python train.py --n_layer=14 --d_model=256 --n_head=4 --n_kv_head=1 --head_dim=64 --d_mlp=1024 --vocab_size=2048 --activation="gelu" --norm="layernorm" --norm_place="pre" --norm_eps=1e-05 --positions="rope" --rope_base=10000.0 --rope_fraction=1.0 --qk_norm=true --attn_scale=0.135 --bias="none" --tie_embeddings=true --parallel_block=true --init="orth" --init_std_qkv=0.0205 --init_std_o=0.0 --init_std_up=0.0205 --init_std_down=0.0 --optimizer="muon_variant" --lr=0.00335 --lr_mult_o=1.5 --beta1=0.95 --lr_head=0.00726 --warmup_steps=142 --schedule="wsd" --decay_fraction=0.303 --decay_shape="linear" --final_lr_fraction=0.0 --batch_tokens=65536 --seq_len=768 --doc_mask=true --train_tokens=479800000 --steps=7322 --dataset="wikipedia_en"
MLP neurons of a small language model. Each row is named by its layer, matrix (down: output weights) and neuron, and shows model dimensions 128-255. Each number is 500 + 50 x the weight over its row's rms, rounded and kept within 0 to 999. Numbers have three digits each.
A block is one neuron, or neurons of one layer that tend to fire together. After each block is what it responds to, as a language model described it from the Wikipedia text at the highest values.

L9.down41:525412503535446468580550443482490466494423511562506447534416478427480584489437480388462508521534513536537451463540514475449441485533486502527421483529494497486522579554432470484505465551539567407497581517523553610583510519541415507528522464572478454489517490509538438470480410428522617513564479546408547412484537441479478571552478506504519584563476466625511458446540482411585412496532
L9.down235:441481518518524456461532422489530452463504481476502532514428492486536481557604620454555432447638574571447486498463535477506540539595527405513514456402533508469560448406468574450634525492492561457491530519528430515543463456510517486679549668504502501491445507438419495517530509524408458509507523560493504560431557539419504586420497389482518524433506528522534518485475466501530527552555
L9.down288:516497421534517552559468419534437651555568424498508549558566476448479523480465520524437530455503553454461546547503503428499448457500566490510558518548429530491443531501592544436485530538412430470544512501504563439438405589476547447445468522761623521517429479508500473422506533612544451468522425567509580499484569475563425487468473570510539492549453470487509520563457514550529462551584
L9.down491:422526516480492495497411557508462501395489466527441455538457581542504500498367505440523459495505517396497439515586397502445461429515496534527448478386568440452482522555404487535561507544438494328541529562480609423467507516456458580439499604624477525523495545528487550522564431466488527462514508508500520579505502619551532541517423499472567490522491560487495439497507534544512478476427
L9.down542:475469509453501573504511531484471507521419531535484454486527462440554507438534549472487408542497471521509486499512527548609515483581566538558536553606472461524551502459457516488427550484596446437436482492465515499484428322591485450519575488629540502467528538549456480493534519583529557543500529535534563553483440511472538496556490598390553436513558477423464469440502497539501454512555
L9.down629:500514405531482523430503533508507479490487491505443492493444480533457591424559386486528394601563486522496500494385538584515505428473507600476440488422442427517547448522451483435561396499511596508498492494525512474467501506536569468428461598681544560606453493607598522532421512503516537579587568570460570487419498513484430540500505542511488573602438534527466463497493534492498473554468
L9.down754:408437469434425514467496518488603474487445537548553559578452467410525484529506552563519582492456507497515488525545515409479428561562518526395500482432517438551493476386567452552579476434580358603507492511568456501519581568554588446435472597491445470528455485520502489407572515447565470466487529520575448479559421497558434547513532514528367580563542462535517505535476476484583508580518
L9.down983:500519506561542490483569498502588498334619574475454475450557445567513475544506599512533438563460517515522456411563450493487442432488502555593563447560529494507461464478450454531526444560354461556487501455468521450445533546603486431486482472672520445476564491490486503423496425544475513468438476453563488571517505511462437488512614535455466427495486439466438468452523545482492552598503
Responds to: Passive participle endings

L3.down36:512567470490543437500482559464522590511549534397483534496455506460553473489409489566448560488552547483532505566432455474470540473517453532444525492507625497578424486559533450446490550477466552475435513411434459575460450476485501505469451498453542482573504573498467442507538537545501503491461557455422465525495564502433547582531552495594459465367578638466507466554537513434437551450492
L3.down110:460475544421513549498567535454536439490567546523483382437536531465572460507517517431427483464503531565522543443552502501546542409501525533495543482539551532489467446470473504478505445513545571468435647467500479442449613507537449571523476427488465474408534563417456430532620494418487471464516469375537511469549457403553546447533479497508594519427457577544551484419457555441525499415594
L3.down289:509516488544523522542545530463540529466509568423467522492617571532489506522468500538409426538625463525455535469454496523506572542550489521499500543419560457620451493513518540521470539484466517354524501598478500489436491531481460469472449507525531393459452541559452526448521504416453473466515431438453478445558536560463525453504495495489490610405495524486420488618516449465477517588531
L3.down748:511520494482519449471504477469569436511602547503560470487437526426547476494460463533526476512405619523456510595565516482558584463619642482484516554479396453537460466490470451495541476530426538505471507364470486482475515548505535615506522512571481366428558433512471533476523458485457538484430548586511455481525396571546524476465566533519501427507456509574452467516569498491524521419527
Responds to: Word-final suffix completion

L9.down159:441508528480485496507543502482521506524392509518516552496435502384605438532530447567496478471569597489472543535681493499528499487507411566456477534419464478484515400494529485531525496477442519408507492475456449537540438465447549618487559437737506486455540517463527490465460470480519571371555456483580474532506497537476513455502498511526566354486565531473525519500497534526559454486525
L9.down168:517517459415499476438461493494556426508552570468525482512413535569572507468446471548461508573453483476441512509572531522539447508450470523482567474479518449468461541573479521509534455532568479584494438490446476473526556560655482440600614542576641483581503519554443558431478477533584548425491532596484402499546498539482510519537419541502489497506491495510534510589445418512454488441452
L9.down179:487455475534470583384470442559454529523501415416338529553542562512491517563517537540485554542573492518408538521545532522592555469415497464556457589501461500503455487401569519451434560552485509484482492495497495435518481512487541464449462566485555434475530586457557531566476487425499358489519560487525481557423499439420478489436562473474518594533448453535494532494532434440635570446496
L9.down626:459557444500447467490477517446389500585561517409455545454405428450508558570555474465408467471477496500445447560612537460438481502548500475567454550532605557531452565554483339452549516575567475602623543483531498575488513524443441484429357496492549556504518501494539455522469508566500520473413477521491496464442482524457469474457444453567480473556484548498477569450536455494553521496494
L9.down727:538512490450483455462449479500491435476478527418402482479545551451477492490536584403455561472456500562464499468571538457525508476529557529539553428548483519465510505452504430470508474621528540494460468520508433529494569526515559550444528550401530475515540608526548367439532490510523503521536498525502478538537547489499500550502540440483500463513533567590457526454524528425542508591435
L9.down728:533529523561447472441495504445506477523464501458491544531568480479538595425505487564444455529408425528487569555502419532485541468517474428504577527491594587607512515513560467424479408450627566474564481497508468577510418503444612499544504347616555529518491478459506528389493578435526406414494537469561505574535542520474505598447515477527478484475506555561513436579471460467525460508520
L9.down852:548610469458545596515497515458497418538459475497484418490490477536484509518489457444599475562523497555453493543537412425455538499497426568521554494436524563514474530486465469497511509525430500485499527451597538527500496509458520409433411417462607505547578496420518429405431472533433479430484441557417515437509460553564585512525493469501451505477502542566406502634433524542481472463484
L9.down854:436497536557462565427502521510566589537519546457435594454423515504527503477397489515414519531534619558497534530505535494435435512447516559469517489375542439534511459492509554581453559457477562520529511409482435523511520501454541529514402559564516543455483549494507470476583537536404600394381504533512551553597508535425553567537499514523459469438529527630559464529614449512568475510395
Responds to: Clause-extending commas

L3.down107:449524459511572413534536507423438490508530463477458405470579498486516447511483526469519543465579519476408414412487413532561551397490508558539475486540506463557476524511504529498426529558472530447513594596493518449478481464446435487517603511465539538530556550623462484511431477495508583532427504561555448508545431533575410555425459516463588456532494530480550536542516425461470378479573
L3.down262:489421499411467481458555509512563462524537498444550511503574504479447451588427478568444508514598473493538468466590533469552491460493494377462503498422515481563475394508511500426580428501413472560516486450435535531474494546442449509430490516561509485526530445512450484507509448555511581499573508603560455520486515408497492371470472474544453423461495607518453544516528474504533479524503
L3.down450:411554512486518451616512556406493436533596542554453595419483563481570485512482480507472584542569514552522503578525451499510531446531511553460368517478476483463465474496403441484530479422475509461455467495501535411495461513460543580462590533622474466580555493406476468486554574557520556427478497489535500482427487456472451451434447475496422465521541626407526447407509447515433451475488
L3.down629:551558607501559549474508514473536474555478607479513421448459435476566481474546552454533497418486504538462532512504394533437496372550500474524509560546545540486491492413512392528490461577498520491575471487541532471359574522587528467499460449473499550530489446504454506543513423464509500553382478469551586471524493472573456493446549397529522538514450435417474589508513510487502522441496
Responds to: Word-completing suffix pieces

L9.down17:558514549572482547494429486430579544544503502515515469508488455465472550451514462454438491477533466524507546515540491396509542487477540576442503487488611446466498384445452462469432492591458592486484402430543471531534417529548576550511454496548439394559368506548447545478499472527442447610501515476503603515514543524449497568497567487493465556522499448406495549467442453494537445567528
L9.down128:580534548493516577471499507551563514573500520508508456550504491500551473575551383435470512487481440626481489464541441445457541482553512498451603514513455496516566467438589561498492430491453491521498494515431525547517550567576505508557471526564520526525410529492608576539525479438443513533553446462534493428519507520418564547499487496581537528479417546457467491542468400454540463494476
L9.down347:593468482430492555481499548492402601447419560547450491550515522479565517549496489450495425575522556579637518474472501604479496505456530445492505515505502462476559450520510460542565480465398481540441471500520539513507490536493494464490502551548489493503461510483570454577571390571550501503565565503432459510503473447565566397558528529553535561479512519465453509507504498483429471569537
L9.down427:506511381542520543556524561517473529541401555490500495406573532601535539475504507527457547423451458493552543578530538484541447560461547506448465479522510632491475544531466477490466540447486533556620466591450552470487432522559507493462554485459509551449498532486551533480539479519503482483444552576514448466412509494506618560506644543559466481504453501456478589508449550470493446554504
L9.down794:548500481472477410648454491565529440553500440515499445467453505529518472573525419587601488476594468528469473471437484555421535474545515492407523501442502477509489473555499496477557493483442506469478608536489481434490405550411494484510515471376382532498504580499481559432490489431420516513525414454539536538526554525474441541458446455573499483445528470522566424468457575485499501575606
L9.down951:397426575445486508465498452504489501402474453501464541500542541514483550519396539591599554486550503491436461549446467540578557481406468552564487503392488499520437523531467465496470539506497537474514613562563494501463479445462432505509528460435590441514539494520473425498578575541433568508507500496450449596512522596461473455471614475466387533544473460523444543540494518504512443577474
L9.down954:552569551472473561388466476552514443458451487532561472501534473522488428531597510532393483528487543516509566521429467459560606506532479566397501529467516472551515489433484534536518520549512465549494502493491425614614537455557472463462437521549482499452345411459515430459570506439554490387537490605514511465517525552462570536407537482582466476480498505467558484549480418493478535441501
L9.down986:514509457599463380480534495509436506543488525530509466494503536468585526558520421528567512505519563452441445508478470498565513481532466488530466420480475557497483515607491550383507434468577506517450479610545565482470527620522472420484526519303509529414529545514400554504530404455452556487470500464442534510454462470471442503527472424454493496494464536579578489563385515438455478423537
Responds to: Non-English name pieces

L2.down554:425378541519533480537492455521503525467517456490458427559489588554490582530530455520500432490527537413452513534503450553489491412526512466516540526585426407508481567485522552508467557420604573515572501542505528474529540447563469517364547474548550512554479508553544445482398556606563554589519511628404439440488523462570485520536456456466517493506429508501517588478501577434485526467541
L2.down603:617491459476504498544482462539535480579538495415514448554438413510536359512514409518507494485538534491449411581460507531502550510528480469596483541481475398452496558486482510499500525493500429676503538439419586486509557465534505469464499429613522519506387382440518496559490590471571580469499538514429560517484551459500494453528518492520457475519519512555479437454362556469530524491555
Responds to: Mid-word completion pieces

L2.down625:513497504500478445529432548367501473509544472495471573357458462527431519554468416516575456481523535527424433528489420419555486559495482551425530546480476509408511495462501513524504458458457517531489562499410431592510543511581547463461568497767511366452510523486526531501541477490543495490448554516492434502539442461536525501486516436455508460467563429523504498567460477542525476538495
L2.down930:528469551467472481624406524463475512530565483464455506519434455470448510460499485574500516468451488544559494557515430467468470523453493581418563531489526459484485452498499496497548430499437535514437507439475490491453552421529497539462594519840388459459524522557464457592549475568529560518514487555519514536541497429629585498529494510550500479528526566526454442531448462456491557516571
Responds to: Segment boundary marks

L9.down113:483533533490523498524560499464555450513475505596494564457569495489493530476460457481490450514453510521578425559545538523489457529422503487570423426493564539496488491484436500498495551441570432482573468508584460570500527514546460452518538521860451493525521472494457538455566469497567511504472512497456435442448461525480443458494522477488475448483466482537502472480417584533447474484566
L9.down313:510439512466470489468463443473442463534450541536459535512518471500416491444470488455434561504499445569602555584563525427535462504488486475461474519477456538523547478533508444502492502493405474485506504513552485497423487468455531543476493498999471467535573551503496509469585479435512417525530512512470410507508560538544486535520476532583504453552478478507501525470513526536514508504551
L9.down383:584480472451430536454513432494549449434491487483484477443490436461518409481515445551389563542507516523502409622509448497508517468484482627532573495524478505471516533496462575490489563498607466466496594499537477512529543434573463586512490517524473530517551494513463495564541501574526474514532529507552501450562482510485611521462428498596537502440379559601455521504471493508545512414525
L9.down422:479516526479594552486543378455460389483497561546548530458463561563464453502466521466423528506526509456543484438454434476526460537548488531482537414507421452495551483578481524494505527546447541504417497506550499475514500492485470508485513492881447409556529441474556505456497467553432500513420434443502486533544531495491516587533484543423501513502555517492511589454490563462453571464448
L9.down454:493515389460538429605456454517437504512550456499472517534513599487506516464542506508503463529545535553469494485513497450511477512402520494529511454535538487518511520533474513551501490475466524500489479536557502535519478471479497531553496486999484484494523505577436506517543533463578427543532550513482447500478505469448451504522473436477482496461486508491513500506481451510487474485467
L9.down891:433390475460578525423531501407433482392526467528484535508478570488453513585489509479566598496552495567477483425428460502480477523549477490444527560475462493469441463619425522513437431506474479435474560545477495501504492510499478523526460552713496560519525496547449437463480488456590589559556422568429450450467540482431497532465470457521480529473473585519528561485485466475487360482504
L9.down909:479524487485470591540446580564524464481488548518517485434463539555531468547591431573431509531551450511566664493481477446528444458443457473496511515414526498447421489497462530477450467434549424367422452455510593536535468505452474442531421495794449539460495484540483532461509437520533501492535503469514463433509415483567498498461481559451477520432522420445567479590529516533471558515432
L9.down962:522539468545459506623383572514562533531527515533456499480551507550526525454507471464507485491444578459468497502490440497517503545487460566532478527403492479502508489498461520534499552476573446493535518479496436488483544443474507432562497456900504580469484457543497535540497525487474467423520422586486380588511450498462457576491528476519509513542512504497493462524525472617493476532503
Responds to: Sentence and paragraph ends

L2.down124:556411474486595590478558511523506525549536456503453445529419536571502502528567572490562547487537449431486526550506405522478416501557538548536523471523534456564593519455535525468436465535460421524521564429504498504594571439481471550390489492598507465463552510516480517472553494455485463488558517468515543554409462419536475495449521413568387604553475531440565655434538447447573494548440
L2.down362:468484487503614497396482508548462423485502460560575469586493492490514418467463484554447472494496432523455552549392450534557521463524458482524415540437461432447575475475537509492449529540511534482566505543452481410563415505468473470457529503387483490361590485473545535601549581498472580435474410415589500428463620519453484567481506514503446543390554489533501603462507469466467476484480
Responds to: Early word-piece continuation

L9.down144:446614506587461562488503469467530508530609571497493519469561507421372451487505518474547509469460513506501543493532339484496504507442425482502543501622503449496448450513448550540446502562497553521407538426360560499550593562514547524466520531571478513463466419453468462589472556451570427520516414545519422432506528441474548497433475571500488575518486539431494553527475578525478478582500
L9.down156:442446549481384549536429475414426553466440491515618477501491573454493474511503469487513560424508610510483498494551476492507474485593526487573461542435499430503443450474477430408535466575436529486531608418498482351540575501544506426446455462468442524593492560559456584551467454608501551508477512538450477521486443518515541557465486553606479495534489496558521525450497485473515459418466
L9.down246:541453584495463539554460402554472401496437454543476425553466492523553493523458509455533487509500551560501530486529507487451471536559493566452501420538503550527407467451464478481601495534453442593429529599487478481553440520522532540448400454639543507524589519531625557470480458553462497418461545451568503506473564549430493463435466520644533471507581508478500508449549471557495394595534
L9.down266:591441402417453529439482412535432566466465563554567454414499534495544438576533519467499507474394501490548425566467497521462534542476545509463496510522493628381479522500601506476522474492436517481528376493488522466489527496455517410448541506572425541475550501458581515509467519469606388599498586506536498476545535465471527479593488412605454496569458510455559552588590475498433448459484
L9.down425:491520554606492497436512450444490477541411518513476514549448440445489426474546403514471527558554505479451582539499508466484523518518526501592447533522515547464465525534498538520479539445519620433475489484388460497480551497520499502533454513601442480528404409485542498517480411487530566612497425497493569451513447520431453531536571467483458422536543427403534514534459436519507513568454
L9.down557:498505501484479397418479516563535461498492457493479573568544594509580541466551531501437522494543433552569539424521530435568486438484496471543417515378471524464485475501530532454469510544500473593493430396473464569514504581559459575491485545471475555482560438462449506464562469517601552561408504487534569471413461534518589532542469486510519505476503541463508403512457450480420487512566
L9.down605:575462519520545593516575442492512470472475524570522496500529585564539493494578400484446427558497542600472426451494493475501504444448449476445533439459482425573393436453590491570510536512425477543510568561513532465552487504478488581437480550615448421541583564572554450412455480444526542496444483545482528561476500562507476503604555418591425555488533470489533433409518511456489397591542
L9.down719:440581498542625523442505498432510399507464488559485471524523467475559470535436567484517520478549538669420573414529407490468494474519424588603548459514427461483544461413448553478496449552439453412464508591572478484489522484491590566460485584447488455606530443521521449548492519547425608538549430414504556527586511526499540586396442536455509474430514492350523496474473558469555424477407
Responds to: Relational and role nouns

L9.down6:481502521488468582430525549533438605503496508514512549430559493497521537442575444583616496441576414510611436521510574538578468439527555441495525489496498519468532541606430511513577552452501610560512499426539481516575410461592530439494504473486480515466492430486448583448566545520483482422434459505464446445467500525510474528495531464585547503430538436496403477492555525652499498490501
L9.down69:515508482490449465440540585500473447466515511481420433498464496553573471440489510608511610483560431470526463528545477461495585508541422369531456590592468438547522470492556551557379526465602516471488482530512559459579498481548500514500553542392472566429434515505374476486497434511530546534547578387532545538533491498480538518542498548567544526462479480451528456551554474452407454485471
L9.down112:560488428526557467447549590552541400493517505521496499530520498471465516400451438580517432475455560478536470459453554558471500479470582539478514542469495563398463498557549431440611517537566561538537482507458561452561526437523478491566537469471522537422471556527563463475472507575526445433542550403554572415533528591489498584465493490518471546558409429546488472609572523449491525411531
L9.down302:532516530493488573402558621553464500511540516527529520453519471538514512662550490634527493498463481421531515489496478543565493588462548444449421513557541427432456529421556610455478464485540444515525463503497498601554509488430491410393493506505553412468512483554401503456552479559512470574470481510462450432429420514566434552514505464514507483496473611459498458536527479351523404424564
L9.down560:510549516466558421546458533487531533478474457475517521600556472388632440531541482517502565461440429432504488473522538501446424507505519515498540434471617478524563569487527620509512555534515552550473542443491464533554450417371540566443486494524533530440476414505506475554562528490432408493511473530550418587521488468501575587512502520449552543463506336494417486476545491519471471545552
L9.down645:593500543562486481497480470523567431571456472421470478486498474572566586499547526558444442523413468541545575506577577485491434577459509467416474498552467486457512446455414570469445468534577501542500442467499481445412450499550591544475432563445486599537483546456541562506470581471511535514473458528451506426509530575497478526469436481508444560467515444475517471561447417484528328473549
L9.down944:446586518520540508527675508504482460479523481449532512472472482447513553531433530560434472466505528505511574505540404605540425390518461540471462511495597497501516508426474514580422520512449551527549470515455591540465534594414544478518502526367535406549469476544513536499514513504486520525491492613466473490540422497540464501623452421478455567449525514471446487594497538508531443477501
L9.down987:526490403525460476512580550491473390424440534446484510565556587545435462499546523454485494512456462563502585503466471479429454398473401554518446487601529505403555416483521470474477467586434527533540472423480487436503559427576574442546464510391494506512499438501492524496554559540428603443473551462507486449494447504485534501565494547522567485530467640511483569510532526429432526574459
Responds to: Table column headers

L3.down14:455517622479529558441441533516620527485439637549443514487459507384524556429509475474535572553536493550517571518559470516496465569504315596480525507497442495525538479574451388537460449431416484440442473507432507612516533429413514482499506493644498476481491470440568425484504513549519512481474547470588453533463499536524599473541474453482578422494478394507482492499411529507524512453509
L3.down90:477554551461475590521507507468548608492459558459393611505470498469585509565515487521522461481541562527559503512476465549431475525543537492468458431508394547544465489538492464428434383553444469524423468505492510560499484439491554412491605541559527504416532552544511430522518422548577463651562516500575449560528520483540524516502497514411532430493538544507511454457506468365392520515572
L3.down158:568494454464601539371446560512522468545518476443406598457450424425528586470634531509512530570426547568542549496596458522494477483505486567556529468502453500500502597535557475435461482453452474600384435498489433619480496432470498456511453557534495488544391495470522469496544458513522482464486497505409366487478526506526542496524513422513547431529445462576451503497414501576500483533434
L3.down196:459500533547500490443485476459534561531577487505518529504504522570550445465549449495407535511452532549478468537473506627516512541539400491442455547622461422485535400455529506534481433402484481456487544483456479480435446502442425550518568569470468462510498545491519510430487423582537428518443506514452566499615472439515506489454541470390581502473562476509467510476497613437492429474498
Responds to: Item-ending punctuation

L3.down48:511448572478588495515486644500522623563524462461419486379516485468458571534491450476552472478399537549514476482500538474511527580575458551428453522474527483494479558498433473605491387516533497579489458458426463484493542517484597485506428505648465536517500510481564494458482410419565518567481510531579507505473505460518483476513524462492502484448437461515475476479521404537530527505541
L3.down316:432491524581574472432505557357523504535514431442512448484506514522445444505469524488629480514408556466466505465525425532538431502571461560443433468480522480459528605496519456551502458504532481509487553416453471504539443529497505527426473454620516402498432414455541565529540418491497422539477543510461451410414457444537598438491568472522610499471521507532549509537514510475501554533488
L3.down403:513508430539425545528624552426517495494464485382494512508514560443589542601604471528478552457580515535495543472567529475539444558439420538454492475573461402492518521522456445470570466460561548444492498481451526485544440441567543442455506540658479500515425520483535555536462516472508453509530523488460452532509469502541504429495539401436613547433447480536468458557426467573487495521542
L3.down548:545496523494470550591442501504475493490441525527480545453453533492493498556472566479519561421460578550431459523511484472550464534538485605527563505478477407530506479495515448541503427412513474460510468537516427527528499425542495531366484516740457465536507506590493441529471464552606452520484433644488444504459423514527500460472601469465621478565484472500430386461443413521521519536509
Responds to: Sentence-ending periods

L2.down60:466450554451516538434503598447558510531460521554528501521560551487530528401598575513466449541450507451490551568377486566475486451515515462491498484503476531612490483493402483518485469441586517474497447491441528466520587417457521413518530482443504507505462483446499549627442534500501488467474493491537503507426585599439596518542500508579464383558503479536489476535565398427468534532502
L2.down85:502452434411444458415507488491403532519505424542579455557558453521536436450544500534420511511406507407564516470669500509466474511510529470604520553450483618486506502566483535463498506585550561586461533446540456512507495468434477494562429516530562565523469570509536487438417530505475568526492609515520554482554522386550515475584441495517551478461441475413425487598462529486521508472438
Responds to: Word fragments after brackets

L2.down600:517438478528417561414398434500514482411520538575503526533548453472504553617444427519498537562475540508512486483525458472554470520426417478573512470478506519473551583589513524469527493442545477491532583455459578354411593475605540364552485462480534494555551465428561489581529545491496476460534518469428543478490435512506584599579492497519419539453532419509491531550476486580454427490485
L2.down865:491531512463527534531531477511461463570469489532470522464464472542566545524461513558513495548487489508469534506527525620401506528528472560476500505499529521581518508561564419501472522551544516430526652496452509520467545438568480468478574469488491436629600447514484414498542549497433459564420506488514458504569443562513587456429519515329534529460511515501508527529420523526359477510481
Responds to: Early piece of names

L9.down76:513512531574583555501388474521501499446527504463495500443502425534508427517510472501519408536433478481531511472469500601523448403589451492564486410474552538458511500544466433511455476429540550516545554515478452540573496426428435536386569400542568460531449545542481514451529528550527551496612391465461468420492479553513517557531531506443537447557493425535488594501544408478368511457477
L9.down164:515447381380434481432476494504514448521564523565471573541470467585520504535487492461497486498533572498556506518486407536456406542498507519428581552419482562517547601514435545443532478448514508459428534543500559486408552468557537582527470487355469434541486486484464538546521605502514519575546528470489459504498543496433499586403551459396514498529496534409547541454461457511466530418533
L9.down237:496538521586567458593524515508469529477504430504498489451506495437505506521383419540532458521458518477472435446498453542516479556536573555478444506496444452400452513517530529504541425477545495439513538439486464512456521490549540531462533516516401499461523473471500520481496466530469548621549524452505336404534537526519542588465511437517542564540534499443558466443587455458513440576587
L9.down658:549460433438588502563554585532518448451620353497511476451548484515541517510504467465394491473503499553493506547513427568458509564457493543458501569532519526522529470477554535512435496524464483439570455540408504636418458501492524521609471475483471460602465504443469545495426531445542511469526447535536475514543454506601575478498360574460541447519589514532461426496521506405528387488507
L9.down775:474467546417507400595404513531429405523541548469519540458521566475543572522459647475470521541646509496525512447446529424482506470528521503522465542504539476439475559488488441572470526448470461450469484548405477549559441491467533550519515442495583428501437461502469545579467544404460553402536449523454438562517439530556510539412489461507444439378552561387471567541564505416535502519518
L9.down808:580463436505567505491545474507357584467569597542496520518500441502558516554487462434422523506498447493554549556581541494497516525463571579499478535384465456491522491521539522494527554487451501414462469525674487530547513474507561534464451479436592476440492480450469548561451518453546462502567543486554499529445419433518599523467552469432538542522539522456415536425498402475447514501496
L9.down813:545486556502407424499509519491554495550484499479535525490565523468525579503535465506508436483384552434583441520499530520529457378417490519479589479507491460477475506554508527489579534553468502462441415489572548496546492594541486477578586568520490550591488463569441590607530462503472637557471472526510499524539511555437509552508529539421459545482483559574443451557467550526469430546500
L9.down948:503521427490549485611430550550401534512528384495541505478555456427563457455560607531586503490557514522474505459486522533497520471519364477509498518454473561422441521463533470435468609464448491459445484484524514487425457462545523499594522571260436531498513577561533566509496489477566476454548619497485537457479459528557551487566478469605521551533498453516541473381495537471518436516525
Responds to: Word-initial "p" fragment

L3.down427:417532472506454486555462550469507504522494461522580500535535479508533551445561472443491552486540561511483522494507471484511400468476454582434529589524555551403486480455486477499461447470434476428542498448550479462400547469439586518438473505529612587497502602443500417630532568524567503456495590611459500496541566536511474498406519479510551519551442371487500465513460513614489416559496
L3.down756:497407489465442499450493497512491509478563523488515500587554486515513465435441537502534520567462525474492515454465538535467480517431342602547434480515508517483512470502420507492410503462559559458525528475593496524444504489494604522522569457457509532486567442429509536481597475473577561467560404520477551506372555622511457544534560536540468486470536525540512524529565485469481434533500
L3.down870:607487485503467401523514409520623554414468543482484399429546581584454534402418497467398494489512479428514529563535536548495465472505412496390429421490485559495419596591417472450465425553534561484480459480474477521503522484487485536553435561540479483487505550509491494499505482583622412523597526501523475481486580490552518445478473478509525452500590524533364471490499445497473537514543
L3.down946:489449572449446440473422456522417486468513507422453442499523521485543524640422483508555550502509570438450496474467405516454485525449355504492459487493485454442599541611556480384491475483477655522431515465511515496468558506570462587486506473504519424561571481471479552515515531472504535555524530431479456560568412464521525515548482497443439455540453485560435531504548435573413545493505
Responds to: Mid-word name fragments

L2.down213:518497511441485537457416525487478464576491536530554463531473522472510556468454525547431546516526594488520499546540476544466548565609474471403482501450416446402533464490527465528462465553547529434556523447599499454390484525544561424529440409595448520553503527521406476464544551464463522560492373522575549492462458424607555476482521500518435460460466479552436522563470437579437478482560
L2.down565:627510520573525465507482557538479452423472461518512475516518498545495511512417540552528482459432532484548533507492413510543499543503459537427565533574399542425551481561517512488537439580375499462520563528467474421550416488470461497526443500394472523546539574487436533597602531537387485462503437539508523555574404504577537442479478426420573514508553496583463445425505457481569500497470
Responds to: Word-completing suffix tokens

L3.down545:548568491451342449525517479550478504591501478479506501467544537551512453509574531434540553461519561411550455436468412572554442530510489570518480487557498453485517472523406370535478496489478465536575435617455486477460474563506495431568556476548500490520407499574440410490419418525539463579414467589504447512557517486479573482546624517513544592556424454433498501527454510496485429495532
L3.down680:422542438529467531474619514539470459436485409502444478534470547457561512437513470486442613599584504572564485473524535514487476533515458521476506509540552437487467479554496539398483520491498512431512526461457445491463580491574494440553544424477552503547462540515473450563475465538520508529495450477493445497444476451486550479539444511442550616478426537509530491565459533492478517459493
L3.down743:502486511478536528450468467514438442474455515443500406524532538453532436465517480538421530518577559488438455394380557566597527476529499433504497485487535402496534527546432536552452520563481556529499506424523532510476487507412570591489506539648517496507506474531521507457434550507532567532550518518508466454497506490504543510401436544522525440498480469391442502671535540465577461396524
L3.down768:376509491498387518511546552448501463486598467412469493518482503486483436463529532460516473518480528507512526483510526500542501535554482547461526501490543437429506501527439493507444494408466559424522452458459475586487452613567461476533497482487485524482486525441438457375491509562490532451470430514463511566500581486550527496488480453486525571471553498467548455514502480527530504457526
Responds to: Word-final agent suffixes

L2.down775:538543491512628403566594476502455488420467457435437497454443492567485404533539472452492528489539634429516385514425446495479522493541551494483479483459474492477592534576469506620445510529509475466568510441396433544552508520466470525524598556529560489509463468589466494440530556549520499493528560582504463591536557504460456368491488423429480553600462508499511471589498474567517540538479
L2.down803:498529603433540483604620510435471550612520525523512480518503496487549430508587443568461598421459495436538587510513525512445524490511477460443387523473444454483504458537479513529568496462498529432497467471515502453609513446481481485556532523529505496540554566489473415485540505552561499518476509462437499530374479381450535511429598470459463489525462512366519530564512481551557514503543
Responds to: Word-completing suffix pieces